config.yaml
n_layer: 16
d_model: 320
n_head: 10
n_kv_head: 1
head_dim: 32
d_mlp: 1280
vocab_size: 8192
activation: "silu"
norm: "rmsnorm"
norm_place: "pre"
norm_eps: 1e-05
positions: "learned+rope"
rope_base: 10000.0
rope_fraction: 1.0
qk_norm: false
attn_scale: 0.177
bias: "none"
tie_embeddings: false
parallel_block: false
init: "normal"
init_std_qkv: 0.0334
init_std_o: 0.0334
init_std_up: 0.0334
init_std_down: 0.0334
optimizer: "muon_variant"
lr: 0.0064
weight_decay: 0.015
lr_head: 0.00527
grad_clip: 1.0
warmup_steps: 200
schedule: "wsd"
decay_fraction: 0.658
decay_shape: "linear"
final_lr_fraction: 0.1
batch_tokens: [32768, 65536, 131072]
seq_len: 256
doc_mask: true
train_tokens: 648600000
steps: 10017
dataset: "wikipedia_en"
MLP neurons of a small language model. Each row is named by its layer, matrix (down: output weights) and neuron, and shows model dimensions 64-319. Each number is 128 + 24 x the weight over its row's rms, rounded and kept within 0 to 255. Numbers have three digits each.
Before each neuron's rows, "fires before" lists the tokens most often just after its 100 highest values on Wikipedia text that the model never trained on.

fires before: "l", "st", "ad", "ll", "ti", "al"
L7.down150:152145122094169120137111092115070168126138118111084099162145112136144124153135133152114139141183121116142137132128103126200146148116115103114098119130128126111149116101114150148184164138121156168093128149112110114094146144157121113136135127168149116137109095121159093165137130111108113131145121110139144130114090140117082100166143103135136133132137117158132119176126112140153150140121104132131072122114159120131134135100129109126105150118098143164158146125118141100142098126095110136087126075153130121132103160155171148127145099160157136126175148108120124137105129154129159169133139084089098094117144153164116148116093093086148143068133136151152115103109146117137121126123109109134106100097120165096129126124137135147108140094097157142104157097125136161109184149139088

fires before: "ti", "s", "t", " 0"
L7.down1174:157141123110120162109147122115105112155095078087172099131163148139113124137135184135148168124121115119104132084128159089106121118152137167099139145111108100126130105114102127137110102070112099150176116107115082115109116066111175123136103126152119157116132085135139125128121087090115126140133152163147125131055139131123113185099149142159088120115088111158090148136139149135089122123150141135164184118187120121113126154136136115129069165148125117134122143123127101108141119079104104116132127137150138117071121144122108112101143114128081140147134153164122156110141106143105129145158145124099142152116147168083133110112116101105117143175143140120148157143136133140124140126149110108125134142178140099121120144154083118083110121143141158122109086128079142139122110135131098

fires before: "=", "\n\n", "ed"
L7.down306:126146180163115144145104136157169127115156152119100112140119109098086083116179147134138120186118102121088141114123163132133075114146142124141114118113150118109107098119134103140138105156119156106153101081153177102141159100148122148154093149101130132139109150123164139136130129119164049119143108116133149120163096163143129138110137145136126122102135129155169074098119128141145110106125143166122141070114102135097124116137122131137116139145146120124127133168119115138054128125122144132113124128158134147102141127126124140121123081148127152132134111104091137182147096137133107101120120122159160151135197186074138151112151139112117128086147136118138149146164125120126071166152101129148141151147150106120146111126149171121127130134121106130108105163145130101101202117123114

fires before: ";", "8"
L2.down447:130160121125133130093129118130110164117142157124123112113109106125116131112115109093113097164131106134125148141135100109162150155096173112172114141126115151152105141102151112178132142138100104157163149149145147151156097127093124151149106116127137097113141122155125127174153190137089155112132134158141077136120123124135141113160136099129117108167150120160122123106155150098124163095189125135116134149105138165107106161144104109132109133118100092144042098098122139127163136115116173171100118115121141150119123139103183102125100139110164102108138114101103130118134112089172138114120107130135126087156106116133144142139154153111157150076120123158106132138119097120129097128148146152138124118170107172113146150127105160106181151136158140143143123129122140121148141126123133

fires before: "-", "\n"
L6.down679:156148157106104124143141173148145114155101128089132100092134132152066155115121175133104110132113079140100174084116147123164183140109144132106114156107163126143103143098149122155136156154134113123094147066159098150155155133140161097115117118127144151120155134099102112144131149167150113129149134109120134150155149118124138176126103145099114184110092136119143120127132108126104118087146157116141105104154122160145166096172177123141112154143104101073096118114174111112153126187114135114107138117124139136141106144151136146175147112081143093143156123107137104152136146095135082111124117106141115078094136156145126111122139128127148114148123168131134117120137128160108160113137149127118105100146123140142137126137115115152112131107197123112135156085136163113149155111127126

fires before: "="
L6.down542:108092113112122138137151139164109121114110136180120124113121131160091106122127122096150096177160150088140152135118141131141119101168140179123101116098119105075157101095124141127127126143138157141153154070107139123126110129160137142161079114121129141071111114099129091123127113091112136154102138154110130142161134095096116155127135166052107152108126132084094174154093145121193144150140119132145103124118140161162132094132120106130105177113171161112092122114129111125125142156124132150138084161148139119113110137124128176144099135125143084138130127121146102134119133158128101136123124138155139100142092106153101154117128156087144107169119099139126154162136090093112155124148136105118131139144111154129119116134091162109109148154160143143062124145143151132153113126114126

fires before: "on", "ti"
L6.down111:113137114090116075147085129100133132130078119107125141166173122137133131096129100116130150173114090123124113138147149169114128064119131121092165069140100163091119143111133139116133108136087153131103107171136146116104078122143089103139144127180097158147107119109141135115085121096098097159115103120129108127127131163148099152085110107161086090178118065126122148143126136105082107113156114144163110110131144101106111130120152142093110131100121161133113114132098121163146165145133109169133146111113133092119099130110140128126126178130081122158158119143114136140092128143092142130114121117133159128153145164155114141145111112167139164127146128100192154125161145131105104116128119132126107139136119143134075156114087168107121153103150160103104139099134118137142075115143127

fires before: " |", ":", " (", " ="
L3.down686:118165095154138131156129120113171097146104131132108107123139140124137126130112093141136139114137106120127140173097153106130165128157106104087134104150150104154117101136152149117113093172152115098146109139131134142142125150116127099059129141119150149142055113077154124143080144145152156170138139141117188149126135129141113146091152151103119169161108145117140148141088152141109156087139131154112142130114127128112109184155114153108154153140150138156085129100131129117121134141122140158130136163111215154125149115129118115103095126093101165146163117115147142130126117147134131139107110116140114111144170108141145167067131098129162136097122121106118132119177117114110120165164143078125145103075132095187100119112117137141135139097148079127129119137078122147170162119126102

fires before: "="
L13.down1045:137111164192135132113150085125074132103142139100109117124125145108165147147036136131093138135120124190099107162137140096133074154172134139082119158157130154141134103127110080178122121176152123143147114162158161180140094111123108133120124121115101111144121132145131115148148128105122131127111128134090099124095159123127142113122102143156155081133178094139134074140128086115137154139156163147106128130117127122121154143099122158140155154092105099149153147097130132142120148104127151157137160110137114146099110109141103082167185126150161128123109107138135140103153149157151122115128090110096146125076088083170128099125126120091098117124172125159155152112161138118123108108165112110160107092112127134108132120143137113137162101150136135128133116135138144118112073125142150

fires before: "ti", "ted", "te"
L6.down1154:149171123138128129158130122140125145151125123130095153126173166134099145103147118092126171086128122107147120115155148140149131104116161150117133142126156163105143144161105157057117110112112085135157096154119076146118167125118112088124169115172142121107171124098157107133138148130088102136159116126117129118145131116076109103145155131107116156113137110124095135144108150121193104126165127091139142121156109197149098129117133101164152151105151145167141094111119133144105130102150129136124109132101144120097085118133115078119101070108170105153150156142144091138147149173129087139122145141124147134078131106123109139116129121128162136182100082163104129108123168094124126124114110103151166123134167087131160152085163116101129141165143093143126077106140131083131100109154160

fires before: " |", "N"
L7.down138:119117183164170109147143142114103151133145115138123127133070109127126179175160143125118120149141127150095132162112130146181104115122137122098131149114144159128112104110123126151171137126106112120136091079094124155135121106132127102111163146157162090141078161140079162133117126121162142123099129149135114097148124128089099119109116130113101146158131107130151111170157089126125142155155103124116126093119104144138107108144133107112123107115132182171158158184173168117132143153120090131129109164112149114126124070082111153119122131116110146114106111161118117146148135125124140134156151102127137085161108092132168117127165149132114130179094119115120144117087099169104129124091098115158166138153146095145127135148116146138149107114175152155098168128199125136106156138113104

fires before: ".", "in", "uk", "u", "gov"
L13.down1194:169113134148079107098124122070149096119101118109152168161136133162130134124062141172136114115131100126137218133146152147144096146109114117096123159123113091170106137125091140162134129106117133110097082186125143109137133127148142067156143147161131157115104113136157146127144127162150120127107126107137126143127158147119139109150110134112160155115144163140101164135119148160103086068139159113183112133119144109109195097128137154143130100165140094109131141176151112126149133090123141146137115131097166148093114133157128139136124145101115152128149178113106114130156130114099095160115158135148130119100129131137128126153146096110139109108139116103088145128128131108090118119145143106110148100130099171155127155129100164111125128149171151173134141151142143117130161144121178

fires before: "\n", "\n\n", "="
L3.down661:121113135107105127131096112151152106124165151131152146139129133082122128064111123133136170130138101146140124152125115100132094099100147119103139142148135106164148129153108152102123087189150158128183121142140164149126140126133145178118113167133124142115124114125187137105110142162086148175116110126116135077120122132081121126113080162128138113127110118090131123088125140166115150119154135151120135112178105149137128145127114103154158158137141165118169150111162123096115113107100118173106091161092132120149157097148119124162124118125123094135084122126137128152144073133139152129117122125099165086144152120113129155074128132119128152090160113149122076162116101143118138097159150124112098120110158133120186114130092161096129123091139135105135137130162150130129110066121115

fires before: " |", "."
L7.down509:076094102153133110129099108148138129138142104111169158173159169087084128114184167095089107151084075144115130125124106129107124112126102094132157151109185128096141136117119149117114169112059177127099087153162137171124149134134128110135162130172147124113115122140155150091129155160147164134101115144119104104093128111127100115150169104114124134116118116147127176161133132113125112154134146127113129176154114131144131110107137169125153110142145133121121139150142129137149160154117128141138132122140123092142111158151146133147136116117158130149128090119100154142091135116138110130137160188141118139057147118124138117133143169104107126113092152088161119157142149093118131158136130091132141120111126119127118140094093089083107116136143105107121144167127142160130113155128144

fires before: "="
L6.down975:120146102158180113109114185149124116146097145141128116145171097144077116139085061125129113087152131115134159102126144129162115132123132157148104115129140096118091130129133125102124117111101125110133115130108121110092147150090136130093107152102177137116153117134111144097119097107138124131102086113121147138123079147118129137126128158165096145144158147176149118151130113148131091137119154113132116137113105145141125144160108096108129167057151116085125117147178139069074128132081133112176080148128160143106140141129115128148124115084105107093132110150141116145137105094131130137100122139159114160185129115115089174082113156147141151144094126104132119123139092130152127152130134144147104111091141145114086112137108150083091113163092103131112139165124108134089140107109103

fires before: " (", " |", "%", " m", ".", ")"
L7.down810:112140121164151122115163141120121103159134130164098147120151066134116112169101093166123143113110132146142106140148109128164114083107127123117181129083139141159085185103135144117101123121119104102083149149113118125154140123126132127098093139121075146104136107117136105118116124153114095136110130134130137124125117131151158140118100141149118145146145144159108079143108130161100088119134144117142108149184144133109132126144126162126085126110144118093139138140094094123095146103085088090069138104111141167121148165144123124121078115111093144125143095126136142137157139137108131122135140084133111152103173123138090145085131145154070148116144127135128119126121165140150174140084115095069142110101102125151146142125126175125131119108138152121121129132104140138167171112103134

fires before: "="
L7.down210:132146133156101106113100117158173121129151133107117154131128073097153112129170135118118130094140138117144091157123102128151117138127113129122119125125110121181110092113109105152149081089155068145151105133159130127139099145132166132088122105142130124094110120160121131164126101137175137072128131120133129118185126139121139117133099159152115093078164123119153136153154175101119137125131160124149142115098140121137123177179151120104132104124149046148116047116145138086130091103107146148099095159139181148120143144140104175122181119132112116153115144103068145076147134132133119088140068114100114109148096184083127123174133116173121128138136115163131120143147153161135134120112131123138121123110167160115139120106131118150162158105138134124095138127143135158131144125129153

fires before: "="
L13.down708:126102166097140099121128102132087135131146143128116151112112169125147135121155156129144145120102121149084082100143146128136106142131139152152135159128119127104161115154162117132119148154131127143165084153077078159109105133124105081171129124139121146128111129143102137147189100112157107121137108148112100115114159124128126133166104104128172061109144122098113099107151124117140165148111110061130099150106165096176089131150116168130096109094125099203108145106129135123117129132122141093136138109133092115140105138157106105157118127152072117122133110128107129078137102105130112122134118133114095112099109133120113076138090166116133135107083118167120124066128112136118143106125118143118157129136160111099116099104171088141108102116136110128124133136117148146107089178156131

fires before: "="
L6.down695:075112145143092110095151119143140167132107131121123131140108133149119138094117107123137101111123111086126200156134074159171120139143191134128106106115089127119114107082128119104117122135076116106104148140151157099139121120152104105143130137122159160126114096108157151169142119128129141125145104111128110099178113145193126187130132130103130187121112135117123138121141137148149084066096110142149151100119128119099194115131163070145108126081145129127150100127096122084110114146077105133153132149149139100097069197091133099110138146134161093132127142124158124156112127176119103134121112115150158145138158093139114101130129119104172118153135158118132105124151113116145110109106164126107132109141126137099121110159107157096129128130161137131132150071159151110128139105127168

fires before: " |"
L7.down183:115118180136126144120157102117119140081105156120113135119121106098136106097163108135176141104111094140137100166099142128116094112081123202117144171129137136132134161148139134122129151152142156128091138140167102113104085077130128139109132176118077087124130119077134133148127145110089122187159094141096083109109113140129143137161110126127124124118165145131140135099123141165157139100114083101105136173102151169125131132169140145122116109094151127141140147133100093128148143132135135155119136132154142101136154086092169119148158142125124120124113126124169120113165096126131077077159139096151149117112157162145086133094128115142122139111083144133113160123105127120106133111120156122142136150071168152117093156144102137174157132103140139125181156116103148130117133161128125

fires before: "="
L3.down1139:156148176084135150155148174145169139156140149098114129173136160103170142125126140106121158160115137112119105135122114139126185120160127149168133139096135122130124105093167099125109143144134134106152137129137163132097121137112157135130146166140114143139087100112113116142139161109145123152089093128153150124192096127150101133139166150099140166108131102145128133124175109141120111151115102118148127097103179117177160142147103148141161126160129127162121138131125116137143126109131129101132131150162087128161113142130112159122128101097131120123120115108169102163105106092144148174143158177122113113200113120087151128150147133139132104159133133122131108172143101121110131139146124151093138063123136079108147101161149141136178110147136079151156138126104153130126104127149120

fires before: "=", ":", "y"
L13.down1181:117161164138154130152154108134087151112143152103123116097072135122138118170198105107102132126110114119155072166122136113122121129115104136139153142150147124094101085140180140179172135157150118112143125115105152130124133118132150115129137127143117132090116141119123120168147146112160101081101097151113089104132129097113087125131109130134179117076134130168170094119125119087152176181118148098100114151093138107164070135148110178124130111126148109142113187109107137131166117136156120116148174091125099157150093131105146140131168120158128171144123152143164094100162123104136148082129123123151114127107123128147124103134096126146096130082116120133138142122113125131115130122157147142124134143147122130138128098177163097117085093179119136142133158120139095143132140158135124

fires before: "|", "-", "se"
L6.down334:100148150155142154104113145102106129112119132151170147128142107143146176102140136156143147087139139159160182139099170096147141142108168132153117095106106129128116106159148116138161174110137125122158092118108116170146175102135113165103149152136137127149126169110114114173125207135118127144110135174083122112110132124148129130128120159106146077129116157098126130137158154137140152130150062110104157141094133139122088078121102126138136090137169161154128111134146184107078118112123112151173120199118118185141139148138148074107121132106146145157119142111153088122179106155136088176157122110112092167133116127137139105103111155149161151197112130160122151126149110167103138150132113152124112151097121132096131103147115137110148142152106103150083120142137121118146183143118153

fires before: ".", " as", "'"
L7.down1232:130136072148104127106132117142109183120131133108125093143132139165149140152141127143101145126153114162151122136090122125115083139135155158122108143148142116112127139132117123131108082156088140147114090075155096116070128111119138115154131080147108102164110091119101128069138165132098128078108093119116151135134110144110117142144108103093118125136127121123151140103110161101159150123132114135154134117130137157099154146140143114129158122116159136111160140180127108127135118072107128096154172093146160143155132115083111111103152154086113145143158119105133124092198127136124151177121150156098143110122090133128136105146088142116101158113202157069123125129127138100147122159150136127160135086097151147108110133121122134138124126121113136162111125142157160105173120126117173

fires before: " |", "%", "0", " place"
L2.down573:101091130118099101150104156144114128136117125127106139162134077129102087132136082157121111125118116178103103125167101164155156119097144105146187142137136133108109109156160153143125138136058126102144121110100146115094131132122140144135088151150099171119129099141150130086106147121151137123114153175086127124089132096109130102142157118113125124087134114166093154130074121158127118133087098157170074160164106132126116115162135148092110141133125106114091123164099154151145153160079150142133087121117138137137121105144134144113126111143156106145139099107144155137141090106119148141135144152136098123143110141136074090149128105093108147120166133131106114165117097147099121126137076127123148119102147156146116093082128123169077100148176135135141110134148115141135149131131132

fires before: "|"
L2.down768:141158090129108144139139160152130109097104111146126159169145125163114104109070047088165105129151127133113142162130109152151157120127135102136145118085115172093083109150081135143108091135122107149085059140135153121127166149140129150111158116145134091098119094076111145139122131178115114173076126160162170153164138127109123147174102111124140139151125138116120128142145082151111174143099160165112124170151082122106129141142120120132135115123111096098112132121148107123115108153121157186161169144116174164120127136147125099113088146097115127112114179126117108138114098172122111140084125154131161151121128085147154141105120139135101102111124144133117138163139118122156124122118119154127109134083084115112128113117135141121143150096113135134118137113117090113153155096101124

fires before: " |", "–", "."
L7.down544:139107073085136146155126165131119128142150115075118155082150133122137140132107152124138153107174135144089111152134117084139133111138123170113074127163161132091095104161127112150113152138145117130127141119149105126135137153099118141164094096099103094159136139101112139154144129118145126126175154140056148171140109132170135178118097142116133154116163155123122138174138103120097137105162123125135121164130133111093137143105131133096170101126098112099136104143138133121170121103110130143111108141110113143125149091107132149094125159119107143149116118147145127101069131140136097132167104106123145111162109109125122119125128182112088146180128113130125153125072156102110125131168153123117132154090109162150156138109120150102123071109112106105153131162133154106141104107135144

fires before: "  ", "\n\n", ":"
L6.down1037:122168119125144148166125117154177114146130135157093110127083108123128128111085071115142124152150106108121174133144111159144116128150130092128162098157112117103137132110106114092149089161131165157113148138136128121168154117086096120147153163124143145133151140104125104170135132093107100171170138126159137136135123123106137146111130152120099167081126125072101155087126124160116112098170147153123129131173109130123117129149145120098078139137147149116093095142096087122129165091093127104143129174108118129112101127072128111136071148107128131127122117120113115126129121137155133110131125139157122135130139108127139133097094170104115158171125154172139141102112139115106133169086111168080131174136104147164134093152120132121136149126110137099114116107107135118174140080103086

fires before: "s", "ed", " 2", " 3", " 5", " to"
L13.down302:189116114117155134129106110128134123126114091126119127136105156157128152145080159159148115110137161173099127172152153118131112127125189122116126106169176116119122113156172147123129122090120120158138143117119142119104130130128126103104163140126118116126121141118116105104128133131144149105128133122124112123047168149136131137176115107113113111137156149132131131137165117118126120124135156109122134138147088111121127092126193167119128118122145090091162142096080180148122118139108145137117126089095121068132115105136158107171097138152179178110146143130102115187063121104132091134118100106149122098116136103135111123139122117096149134130100150144098132164176184134075137148092143122131091079105146123157141158107114120155112134126145130121106097095114100181137095103138128

fires before: ",", "\n", ")", " The", " ("
L7.down785:099143148110147141150101152117094147141132122089140146103095126093113144078124129108158125124126140153074088105149112106093122129152144141168114115082120121151109122096148080114101116122102107158129127135135094098131141153119116111141141146098132109119142110134169092123112129090102109134146122140083145108154189104076151132115135159137152172105114123141136082140100092142115116155139150158112133142123120110096126136153135114124132168126135166099116128075108131082174136120119113180133145115140122126122123108100099138081117117177126163116151138096104127121145147133165082160130144123142134146132133163123128145102112106135093173154160117154123140145139125126137140118119089116159102128098106156162137107096121103175147177122120126118168125149123149094122098112137110

fires before: "-", " to", " as", " place", " /"
L3.down309:089091134135141148118098132157100153154069147131139123103098161110129121155161129136088126128094103125099124121152136113140142131096146144118110107127098121131136135143125142111115125132126160120096114108140170112135126123118153149106104133145115134157175132135161115076093107198120085128123145058149126114154129096147185129098166154102114176110100164104109154115109103139132124100105112097154142119139152167155102144119118135161106142131118136116122098141131120102102102150149110140137132118185128129156093120108160137122145165154161119146120111142171117135102117134179172134129064125121144116142141140161122092109153154156128152125120176098131132114110130142120102078124122119150076128124118136151088191116152118109137165123094114117151124135179103112094141160125171

fires before: " a", "N", "|", " an", ":", " to"
L3.down316:096118131134135141135074172156167123119098103132136192139100144084115101193108067127162101134132114171167127130110106141132117111119146115098106128123138142116075144112072151130160125117068118100137131092158140123124068103157106152117127164126146127080126143106122123107079142133075141123099139117093159087146096134085124161113127126103109140126132128139124141092142147091102120109112099187134136125121109158112106112122133139101165114111139111121121126182129121139097124155123157165153118157124138113077127129095126129125107125145101143102154132137167129165129144148137126113112136166099129123151117096150118134135132124112108164095118083092131136108077186153123150185117146154146165164140117143118146118106061114139084080156133140152125145113134124121124132122130104

fires before: " |", ".", "l", ","
L2.down275:143112162135140133140143145168186094170133127121184127130111080087127093132110102114171159112116154072104130178127152130125129142111174121147142143131174113116134111183114165142121171112166094086101107153086145124106149137147134107123117105104083127092134156122137125126132120132145096131128131087055142122085148124166126164153121139114131152136139120085145129107164095121127130159115116139147143133106176139126139173097101124140120105124157120121128111118085155117142115123115113131092166127155114143145130134118119133125127113120140150143132124098131107101117107159099105068151164101151115144127158141151120140135125166070100123101129155115140164156131108157145122152115137153171126144111119131080150131161130126128111101173106151117142117098117114151138071123114122

fires before: "\n", "\n\n", "="
L6.down1257:136158141129124138128110093104112137139125126105096093126142099106127110143153110134134115121155168116114130066096174088146143123101125152122093095120140110138108117140080161103152123105140137148128118094141117155117142104126143146095131148140121117127149139113134152093141179121113141090153176117123153116139106096143120130115099141118172160136157121119129128164196133093103138111159116117131160138129125095086105145162160101108136100073113154171149073123145135114150125151160143144127141146089112094109119108172144151123140140106132136138132135115088164157169142115155161175111109103144106103151140155113134116111102140148144182089120122136095133165120144145098125137146098112130156095140139144134124110088153033142141130137152142108124128125137129100114104125116133

fires before: "=", "\n\n"
L6.down449:141138123141122133121162131108097153136140089121113109159140097159135131113161130096095123132111130111142138129159150183133113163128140102135132114099136135110129133086161115112150121104109124135151153139136102129161166123146107156139137106142101103137103154154134093174145151130120121156132088165110101142143143158126103103127100137145158104140111106175135111180165110120149159125153149098166134164141130074120148147137145160143092150134094104152142122095150118100110131128131128118106127082119100083147123108132109113118144130123141115109125174143114144125129110119145118151108065146130101121142135145164164123147105137139114120103144128148138120128113134182139156107131105140150137146123135067091141123115176113079120143164148124087130161106125173164119167149108109

fires before: "d", "ed", "rated", "ted"
L13.down119:119161103056130143104106122175170082109130132112169152127123143141110135123170130148127129103159130114119109134150125136143086086149146160124164135092165130086119111132107158129110127106106126155127147112131119165102134131128110103104158155170087141093129129111098130140141107154109152119164109157199150122116143127126150133151164179109118107117137158096162137140103159147121101122125089090159136139174157125141109133125130104090158161177118145144121137093068138129182129142106132122126138119145110106163121103153158117115114128107128123105142144143125137143163114091140137098139128116104130126132106104124166076122125120109127126121139118162166117131154172159113167127108142134142105117107167110151121119152130102146116167136126101118135151121135115108174091120160142

fires before: "="
L6.down0:095135147171107153140100097125151115112140119121130157135136100117102140167102078093143098072129110093115113131104099120118131075126093140081118123100113106116133148100126154106063151120122139145140159136127130122154091148127106152128098108163132140132112088082147144139105108127145119116144159144122146089100151147094125174112110137098116190107114130129124162104160148112120147079133127155095101153122105178113113141149127132136141167141181074094129123135090131138118090166105118132107087166114146093154100144120139131118112093090110120094134132115131094134111141101158122124160107139127119153136141102108121133097126108138106141131124183105162110161157086131142117137095146095125116107121100158113148121109138090141122122162165127151141118161122159141143134103125124

fires before: " |", ";", " (", ")"
L12.down406:172124130133088116112147160150128115093133119112125136129113140116136133096058167121139106116124106122148104156129158091156132140116118132132120136131135102096158135120127131095151108087090124135119131151129157118145130149138122110154089144100113104134125158110158129127176111139123099100147146132164101114110124107117148145091137046155132136180149124103146125093143108174146083102158116139133113116128154142090177139143128115135102109151112101090127150166132084145124122129120147150156137139101102121112118155124127150116098159113130101112155114076132105150104096098170127116122156105108166110114136116135132089151105093141121172153137170108137149118160039122141154149138120147102118180147110124130104126146083122107140092113124112132128109141111146117141130138107122

fires before: " |", "}"
L6.down1035:160143139137115117124110124158156130122099091138115153135140152101120124107135145094113125150155111130101096140101104132140136104110121091100066185153185122096152117160131158093122158136126159150157110085148113095120170115093142173079114118125129123157128150139125143122132124130123185115071100119143137124110145124144164100113135139144137111126066154121113132130162142146145113144077156126102169127152091135105133123114130171094100113120096125143156070128100102131139119138149135159117142146152148122125132112173115105107137131146146169086128105160196101128125087132148079083142150107149180100149154116110134137135142137093111130142125131125143137165133126124158136118124141118112143124082168158152121148133113083142142129129083082103129130113100131141150181129149140

fires before: "s", "es", "ed", " is"
L12.down1028:134165150132099093144100159108128147113129109135112138063128118117114176136198118161112102115134091119128155133117129107123126136149166114100124114126145161130066147157166085117133120134117113159153074115133146185164149171127120138128114104154087117127101130113125150081170144128141086122133111114134100121120143113104100129129152159100116135151155137116107130147145176142119142151101160104112075185138118078134156146141147150117166128112135148117100151112117141112110135118135134149134124105157146152131157137150145099143126084117124158106095070170106152106149156088120115167128112134121118111104144133115135120120133068118133108142139110133145123128139161107142108126133157152134138146145153147109121153129061130155146147108146125150118104121145099114144113140128167

fires before: ".", ",", ")", " in", "\n"
L2.down305:168115153139189130132119137128090115126097154153135132116108085082120183122137122163154169147119171154152157095087078118138132080092122105111134090156130124161159116124113106143116101149121141127130129134114137137121138100162109149126160113156164136129147133062175140130147130088145118116064088116113136113128168122099171145122141094109123138134138137127114122171124142168076179156131139103149092159120086129114146162169102150146134131086121144124135146162138158093128130143141142134095137077121173138174106148162133141109143116153107147124135123120147091153115095111130143110113142126102158171112139132149086111150150170135102170129105123095148141151121092116165109117146109141111118116135137186138092145150141104147087150104109123078145147100119133142121118121107111

fires before: "=", "\n", "BA", ".", "\n\n"
L2.down975:111174102130082150125109123118096146143167118129157140151140158164148138113118120125175150107128103117098096161104156138128139123123137127141177188120118129135108114145138145156116147100111165122146125147121142072140142140088125110131082125132116120123091150135185103161149093155117135159121092157135147130135165125135119095143135143106196152135127097174106095166104129154153125123161102091075122124124158120149097152150138111102148084120109155146132144142133109149137122075115148085125080109103133143183093096148127109146131139115177138185138111124137110153125124121145095158123143100158134153153151153145106114093157129124148149096154137158144125145117120081140149137146083137108189138108139156159103170087160144127101132118144128186133126124085128143117107133131130

fires before: "="
L13.down533:131124112116139113127134101092093148099132157126109121165153142111116109174186168216111135132105144143106077085123144093102129138104114164104171121129132138126125138122155137131122109120155179109121127172134138117134093142128135110167078112137137174148153159152133117083145140108108082123083143134092130135116141129130150100109090107144144115135125134131113132083160128123124140135084084101087134159145121123091155108123100114104142109156154101135157108143113153088143160116140159126136131045142081129127113140131140143112144105161106156167143115155128171143146137091158141128140108120119168100128118104138129118132139127129118101097134114167127109108122100106137103150132134124152064073174091149077132139115125106143133131118130108123167106168146107154134118150122148

fires before: "="
L6.down846:128128121120165162086144142126124119114184113175108093145140163128124176107163081127151132147079126132133153105133152143163092155114120130078153112079170095139130110109108156131105166170132131168094106175101119129142119153149114133139077137114139104106110147138096087148137110145113119149130122104082124136114101111113137123156134158075140157121107106139156201130122111118100151086124146143132122118148093160144159111125105130132112136141124096132177138154124131113169111104133132100126139145093104128101115107118120099162112139143134062122110114110163149145104123143150105137141186120115149175067114089166132138121149104082137139127108115135124111142149132132137125139098131145125119121165071118178115159154143124092128110115177150136097128147157118154132154159132134

fires before: "  ", " h", " 2", " Majority"
L12.down656:092177117104118103152071100120098063150127127153131136108114143084137143129103107108117126121158126131131131120138140157151142139096130114172132123128124127135190164119139168080140144138126146122160123142124108129121122124139172133126125101149140115137156140130101107148103132125079098130075096122145116112119167138116137114148173181110138154134102091108090178122127134118151154100171148124150186101109109150130153162101170147108148113134147101149131115142137124127108113115160092111091087142107139134146125125116151138098079129096077111163097114084097110138159148158108148122091143104170118173118140078120108104164139118145119134141116121116138086149102133120100117123142106118144151146093122132157091117115130137136109171117120173095132130120142115140138121095133065

fires before: "%", " |", "al"
L7.down625:092172121130139121141169145116151105126109095152128103163115135133122124156137113148129125127112110111145105136188158140158158127115072131125162133151204132125141130143096180107156107128126165114156128063124064114132129125136152104154117114131133115161117099131142116134108100122123113133163107149099082145140137082132097120137134088116147120099075117142163114115118084118182143113108097166122144159164105132143123110144135129144105125107172138112112146116105117179134127124142108134133109161085140165142096172098104174142154108111164125164131149120116098132131126117137071084137139124161096095104093130109132115120172131143121158135128121113151117138109142115104133126103111104153157137107082124112140136161164131132127127161076144138107069100153109128132109114068129

fires before: " (", ","
L13.down1146:141187116119119133164169131097110115165155148098135142110157106110123176139036110145156125138120111096084079190151165154105144126143136100146137160165099098127186140127144106148141150101106148103124176173153153127152175133112087129137109141158118136139102147139165141099139070127100181139124136144143154142140115104142209102103119116140112113140130129108134141135138093164112099167113170099158158159157121105143135150108113079122115118128118142100143152116143148141119114076151130150154124116097102155108152112134133088140149159147161154124129151157120134145112104119136121123146127130125127162149094145145161122103116094132096103127122114098110139087148090167128125140106133140138111112148146076112099134167176137107124148127145129118126137130114116111126095134124082